MLP neurons of a small language model. Each row is named by its layer, matrix (gate and up: input weights) and neuron, and shows model dimensions 32-223. Each number is 500 + 25 x the weight over its row's rms, rounded and kept within 0 to 999. Numbers have three digits each. A neuron's up and down rows have the sign that makes its largest values positive.
After each neuron's rows, "fires on" lists the tokens most often at its 100 highest values on Wikipedia text that the model never trained on. A number after a token or word is its count.

L3.gate65:480478464523536491512489520493461455528488532459503461478468508530524509538488442520508466548501490517516520513472485499527483469530467489498527462499480537471488493494457479508539500477505540510526492518501476508477498448501439513543461494514509475463513480498567480494477480496509500530453533541507487507484524452469529471519473517480499479511514477535520474486499483492513460503502427508470524503498480523481500544444513487500479516530497490492513534462472516482488458480497514537487489600515498515467465495485510522508459529503474514502479501483492479474514523485516507479
L3.up65:502508474500497484525477468530498518502498494478525482498541518522490469509495487466502500506492549511492496450482481461464484458508524497551491497463466481524551498539517471493517477530485488470537516540507500450513468459527498529494493489486510526504497498506507445537471507494509504520500559509457501498526506501471521510516507474493496504492503530442476483468501514483505526471517508536493502477480489463550533513457523515476506518490481497510518518473476517509493513520557498520491530516488516518464442535496519533515460499493503529497389508485487489536477560475514509514
fires on: "\"" 18, " GB" 9, " " 9, "'" 8, "A" 6

L9.gate401:497512475504521468503480516450521508547503499468498494517446509496504445479517530502482478563537516489495478515485497454494480468535501478493509543466472535485521457513506489510465510465498470487529524514473485484518485456521502511523514501476491525539539481498539510433489472507499529509505467507522532510486508532462510519505485501459516504521484505531469493495531510486484520527441520535492538502447504454508521499486466469523501492510512527520486565466476488480480484520497467508506506499545527511518521556509487481504494486535505516483524455519546489486488478512468472498
L9.up401:472496538471498508454520510475487502518497473517480485544498501466567441528473488505519511487529492466468488502515485505525496463510517514504507479489475471524513495499542511509545500525468507520479519498534483531526494488451449459476483483509478524490530525522496461526526486486503565524513477509490484499527483472470474451536479521481481528495447516504496477559498529487514511529525571511522515476461498534459465567492508512511507504505505504498470490494498505511487435500495492474503524471473516438530496488475504461517500500506493493473528543509482488540538474467476461493
fires on: " |" 37, "," 15, "." 12, " \"" 12, " '" 5

L6.gate428:525511512483536538487508494515526510475482557474510501492483515514532519496530516570519501487480481449530531503509471466510489544541509509481506514515488473504513501481476480518505476520525491553450530450490509449484465530463488521483473495427523466515498521526476542508487451468495483467541484494471514491507515504485510476515501522487470527498511523512492477514492529462519514503528531452528492496491505484485514522472516462515501506415512454477523546500492511489518483476476516494510525512498527523499512544561531525483542519481507526506491502491550506502508495502452503477
L6.up428:482526470508495505498486502491486532483516547479452475502483468500515500494490510506477498504491515489481523508460491472460480497485484533477488467504522458485499559502462505516467492506528502474471466518500443472487508493456505437510466512525505532511475537467473489527510527509530526511489470553500487463493511523532516484488496510501484450505543479504461502528497496497496527496482508467473486473505490549511485487494502503466483434493507503476489456547524477489522508500487529499502472494473517510503535466496538473549510510506473495536531498480536486525488514515520534501
fires on: ";" 50, ");" 9, ")" 9, " |" 6

L10.gate99:503456470503509508496508565494517514424498494543478460481438493553497477483483520534458504553475497493548483576503510509514482499480548514479522541508485490481462505493476532536489469525491505526524506520490483504562556521489506523486480516473513521518513472553529497521531516472499503512482507534511510505488499479484482486532513480534525496523527481483458528481497462484494540553518480499529543513490561487527494520466477508494552464482501510512498523467491525479491504464528456516470520526508486495528489511479513507511507499486485532533497492510534521488535504499503518481
L10.up99:444529499538466462567467498494529455467506506477495505508460530524520504473500538483475434498523509498509471517494496507497492532511503505501508476520492484499499511519485494476500467484512517494504475469481490407530516512529480522508477517484473553529487485508464490500481510533519506488523501539486476465487509538482472496516494484525498489514463539533461485490514525489543493528502528468487493546482445485467510548529492483507521479472503499526489484462493500448523522450514495509506502501468537519553506512460447527530526526455506502523569521504483461498544525497511503519
fires on: " |" 65, ";" 14, "born" 12

L5.gate244:503505529495481524512522502499494538452492520487471495497475550481526501497532451514532547525499508487520477509531501493452509489475484460501511507491483527456491475521501502477488523489535487547522496465502482519513553493477522472515491523509558478481562472470543496499474526481457483489517485506454528497515471484522509490502505503491458508534474430517535508472467476504434518537507520515481489516458511474488476480476472484504512528528480546519504471529540484450467450541474507493528480472513520488514507487509469495443510501540501492554485515516490472487554482529469529488
L5.up244:494506524501482524497485467546501511468449495551484493518500516447511527519491463483503498502518510520501506496477501500447538480519461472523520496518480492460567537524486468531511484472498479501510517487528464496494480523515553532515497472505450495511507480499500494461461510464527456445509485557492502519571469481495482535504511540535493492471512513496496490474526499497520517516472483521509486524517497533465514522526501560523508513504482524526451507534476478523491530517496489516505462448481465539510488468479545514517515525478503513499491509509482480492463509514496527516
fires on: " |" 31, "." 26, "ile" 4, "-" 4, ":" 4

L9.gate286:503501495524506501471485480490516526496519489480513490505464538474518518518488502503476479515525511472468498515480538492507519508518487500511490502493470535475506545540441530547527477506500525521521535493468473468470522478450498513525449517520495542512474541510499494485483491437521484511472518497510526539526541471498519477491485528497490506511455489477481494466530450468501520548491494529503532549469517533503499521484499577524513506485516538463548526488475478505502493509474539517490484495488505502483506498497513485481483491481515473544471515538526518498495498504481477480
L9.up286:505490492459523493513476473487490516549467530507521517466527563496524460502479562519507489497514503524479516479521502482540486480544491480537504540543524479489551504542513478533522511520518527497508490504495504533489554505477565532549538489481504483504512524506554510497518525533480554529516465498523522491510487491467476543520512516472518522478527462492489459513513482512516527535534514469494508474502500476539539513514489514584508476511486518545468510515526527512524472512520512510516474555512471489500518492497506518474534505443473529513530492498536452515501463482511495488
fires on: "," 20, " was" 16, " to" 16, " |" 9, " and" 6

L5.gate779:496501518502531475475502442521506503474505500518487522490500470456509493516501488490488517515526501546485471512459503507491538489493482525516502528503499496515471531475508513499516531496533546468546491512480482491463503525500520529536485476499482502503528493491512536519510477526474519517478537525497468467486492488484518528492484526464484458537476508502481492491524484489473530487491519505493501543504479513491503564506419543466539502523518491499480521478477509471532507534494497482463482491471521492541508504483530488496461451510484453488496446522455490530541506444506530520
L5.up779:480508512497503495511529490511490448477501472532550512453547502477495552525532477499490553533510537498553478491528474485475502520520485518483488488521480484494465502506509506508480499521450524475519506497516503473533479512508528527539549514500484504524503479519443503522501483524507512538516522447534476502468511516484480491522454498539515464491500513480480507513477491463455494523527481472504491493535478523540469492475515479464513518472521493477520511529506473505543517527539492467523504467467509506492519471512508508486449484524436523543475529533525504471511476484538456476
fires on: " first" 33, " it" 25, " most" 7, " third" 6, " second" 6, " largest" 5

L6.gate150:544514463517511496488488478509485460540484508484457460486530449515500525474472485494479467478517489485494515511498489451511505511489553514464500528516454549444477478457500539511478516518491480517536477504497502492480505465512490466502527497520492467478510503494514541502546460508484498514529489461524508495473472557496517496500531496497513563550522479531466486500521534494491485530519509504478523513522520466486493505503532479540511515473547490508507501481524517487538522469516533521495509462527510496492492543502459505468468476493512500525526490439519552473532516473506476531
L6.up150:517495504467503527518508492474493528546493518521462505538496484490515508479507444500546509483503517528503499477479522465461485512473507539489458521496497494493497468485510528522493560542551501546509481520502504538527511503497526497498492514521478481495490488507513557481541507473468531493556515469488521473503477480528489559520527474488523537529504490519513488479506527510484470477522522559520521493537537523501509476510482488507506494489484496478505538522500492440512486492519489499522511534498531508546483502520488497467507542557491507453539549450480519517500510500505465469
fires on: " |" 56, " with" 8, " of" 8, " over" 4

L6.gate100:493505488469531502479476477502480522456491506502489506507497489514493449520448531518521514528528549452454514588473520490532508502529534550475507535498495533502505506497497495532497525468502534525493491482429532511476502542517535513500540493499484525533497526470514544489532452469475516527515487518509460479517475538480502506534481487518519534476479527501432488460475447498481506477463508483515482503533507494513524514521516487487506489490517491499502495478507461519492567524483514443530528495439506520531483528479500527500528499487491435510478455467504451518520512531506467506
L6.up100:555529496501500565521508508490513564511478468527489489537471518444537501493478504431487543466475492472461508533492482475513489506483505504500495502500456528453509490517508494501496470507458505526488511467510542488520512476458493556545523523506507486507505503485483441481548490509489535501501495511518477488518510559486473484473525488484478528514463493501506447499494501464483532511526546475528499504512508537500484459480471520488504487494487508494499441538529515497538487467497502497533507474441538496504441446537531469467471504510494488489507497508505446445546520483554489481
fires on: " (" 46, " by" 15, " of" 6, "." 6, ":" 4

L6.gate50:509522470538533468476500470524510536487483531515489460509477529502485487584484522544505448481523491467473496480512478472526533475484515486481509510522513490472484547480500501492563490548506459496495532477513471504546491454516483503505502516508467543483491551547497516490557471494485517513477501529495497502496459562506478450493529513510529484514503491510469486490511523459514488496495497514490491526507459492510502461470516529517528478466504480470520496451489518479494503488499528523493489502496511502486502554524477534517505505436460467489516471433486533505481524489491498507
L6.up50:499442499516544520510519456450480437508521540528516570529527529462491450493488529485505498530534510528424477478506502500503455515497525492490546532523478522472502465473502491517497495475492531462487456489495470485505588504496517495500493494502507542513474500497474514491483459524480514512492511560545501477508493559499502514531478502480450505517518488512501508529482493533525505485514508522510484524475493517474504506517476517533561511534489545475544515511496491460491461452433506510507482524482471505524507527500503506477509514542501495496499541510500487498516464510511491542
fires on: " to" 28, " of" 25, "," 11, ")," 9, " from" 5, " over" 5

L10.gate383:517492471506524480453491506463508574526499517514489508473470535541532501501502469465511470540487467501526495523475490510490484496448532473485508530471483528491495485484495525538531513494458532519507487502500467468514497519476469466503471497484521481500486493500540487519569514469522469459509495498494481467458538537497463532514477553492514499501465515518461535488535484514482544504567485504533540501492538526479516479504507511488481482465478498539456539538494499430461486459480510486497481495467517499525483514467462492501506512465504541508467508523482527480503513542493507459
L10.up383:491475527509491530523481526469494471540473505479484479482479524509477483497496513496502531559509514494447515510493489545502498497482519471473510490476498477482473500458478497526496499488490519459484515475521514499500504504468519472481453506509457490443505520536473550514515469520502515534493495553472536510493518500469509475507484550485468572496489545520500543508530479472497531495489494516479530526520484517521485432512539534501485477479504531505450491495486465504477526493544502495482506510501462523511510460480470485539505454511517498513495520509539455458539510492490496505
fires on: " |" 64, ":" 10, "," 6, ";" 5, " of" 5, " -" 4

L10.gate924:461518500489559478471486495464545552535522535508507517474491508495494456465496507480488502529500472517490509530524503500502530513528493478526548452541535541524521462483524504543523565455497512511542522465527498434546499528509492487465521510462492503539482516503528509465461551477490487494501487473486502516511530466454522504485453512445492505493506465507469476486512482473503509482490477523502488477493489508488510454508506511520504493517483505511466507497494472543490457495536502479471481499498457459526541492503490477515506499482457500485497498472521507494482491483559529499
L10.up924:463497480505545536489530467499524501581542457480527538485483524476511512506503498511487497474524485488482504501459508493478460445507500486512505531496500491518470503477496508509482465491521478502489533496495529544518495480442516496467516484498486491506508542471500547498507532477484484493514490502521504491462500486492543478488505544501501511485506493509496520519514492498488509530537454482492516507522482542508507478550509538538520554531484530512532555470486534527498540483558500481453546477476545504546493503517562468485515494516530502517537547515477514532469517458478454484
fires on: " |" 71, " was" 5, "." 4, "," 4, "'" 4

L5.gate292:487510475533521485534532482495513511484467489525509528534484514492452521524520522472506517507483494509474478521446507493482480500519545491533488529488530494488470480493512503534440531495474500551477498486482539486517501533491505506504499484476543570495492488547488482491535532509469526538547502490513532480452487463492457514499484496539519505508482467435469511469506504508525479472471480454515490544488517472439486523474519496474481509476522516471487466469509459479505531494498512468497512470464534484518491500494488522540488538502501492500510556482499496472528501501504505554
L5.up292:544515502536490489563540501456481508521438465511526482538470432493483495448485511471499478468520484492502455520496511499498493481502526515460488448483517459518476515496495479551455461522529502483482500466529517521527528499445504495503461522497490515484494463515503521488511511566480520530508484474472531499490487470482515506488499517464468499499502525488491490487469485480508514477546494488502522486506504458474492530504448517500492510473531520473520511536501455472524504525489492513495485491488472475540505486503517501481467481471517500524502496495481496455560482452512529522
fires on: ":" 19, " player" 11, " part" 11, "-" 9, " of" 8, " players" 6

L10.gate761:510467515494496526476509522502495506430533515458520462477495485545531481510506500563506482529519520498501476547493487499498496502531514488515512491488482480448492491517481454521509479514504521554529507479469498518496534543486513505493500496499487505525463500525478497485496507495475474441493504506477469520535476522489465514516482477533492487506537504560507507468509458487507499486493493451551513563521498470534472494440516458496512471536497567516452510497492486458468503475524481502498523539545467555530521471499512529497552524499481534528491540476484504477498480513521485476
L10.up761:518427525480505548519495562520495504503523494498469490519505547486498531500488519523486516495480472483518491438490492475445485508481475556472483512564473479513498550524451447527534491512516500463501501491519476500488485495465506529503513505506439571493470515479517509502488509530491479498499533514522516492521498471548484483507523509474486508524524495475508488494507527494522502522464506462493500501484540490516488509518513501485521504523464503492494487513510465494477512499503498469512483492520495542529516518473533529534490497529490511473547460501512493512496544487510463526
fires on: " |" 29, "-" 17, "born" 10, " October" 9, ";" 8, "N" 5

L6.gate507:533510510497516510483543479476539479528493444541531513485513502467510524544483541497521507550483502512489515497476520480517517495505477499532503529543487523514512510504511527496482500538470502493538516468507502478474500457470522528506477480470494545532503487492523536516515450505509518497493520486532505495461528524479539483470486498461485505502508487492549557510498476523497507478510524500458468503487466494523494517506528569521501510480468536500520502501496510526530471518509447513489512536454508511472503497472492543499459483438502490506510453512469509533594509534531496523
L6.up507:480499540496499496506517523506486488460501517421493474426553506507556501498483559500583487503527506500528504502519482484509512478468507461524500517537510478479493535438518469507461512506468488491512498493482462485487486503529516491491493491498480500495505518466518488516473491506498502533521489516525510514456494495498492472478541524522527505476502504514536503460541474466520511507564475502480502498536503466526484492555454499515540531483526497477486473545470480497498524490465517489514496487484520529492506541493475529509475509511514520520472459472462512523468483476526473486
fires on: " first" 40, " second" 7, " third" 6, " only" 5, " largest" 5, " best" 4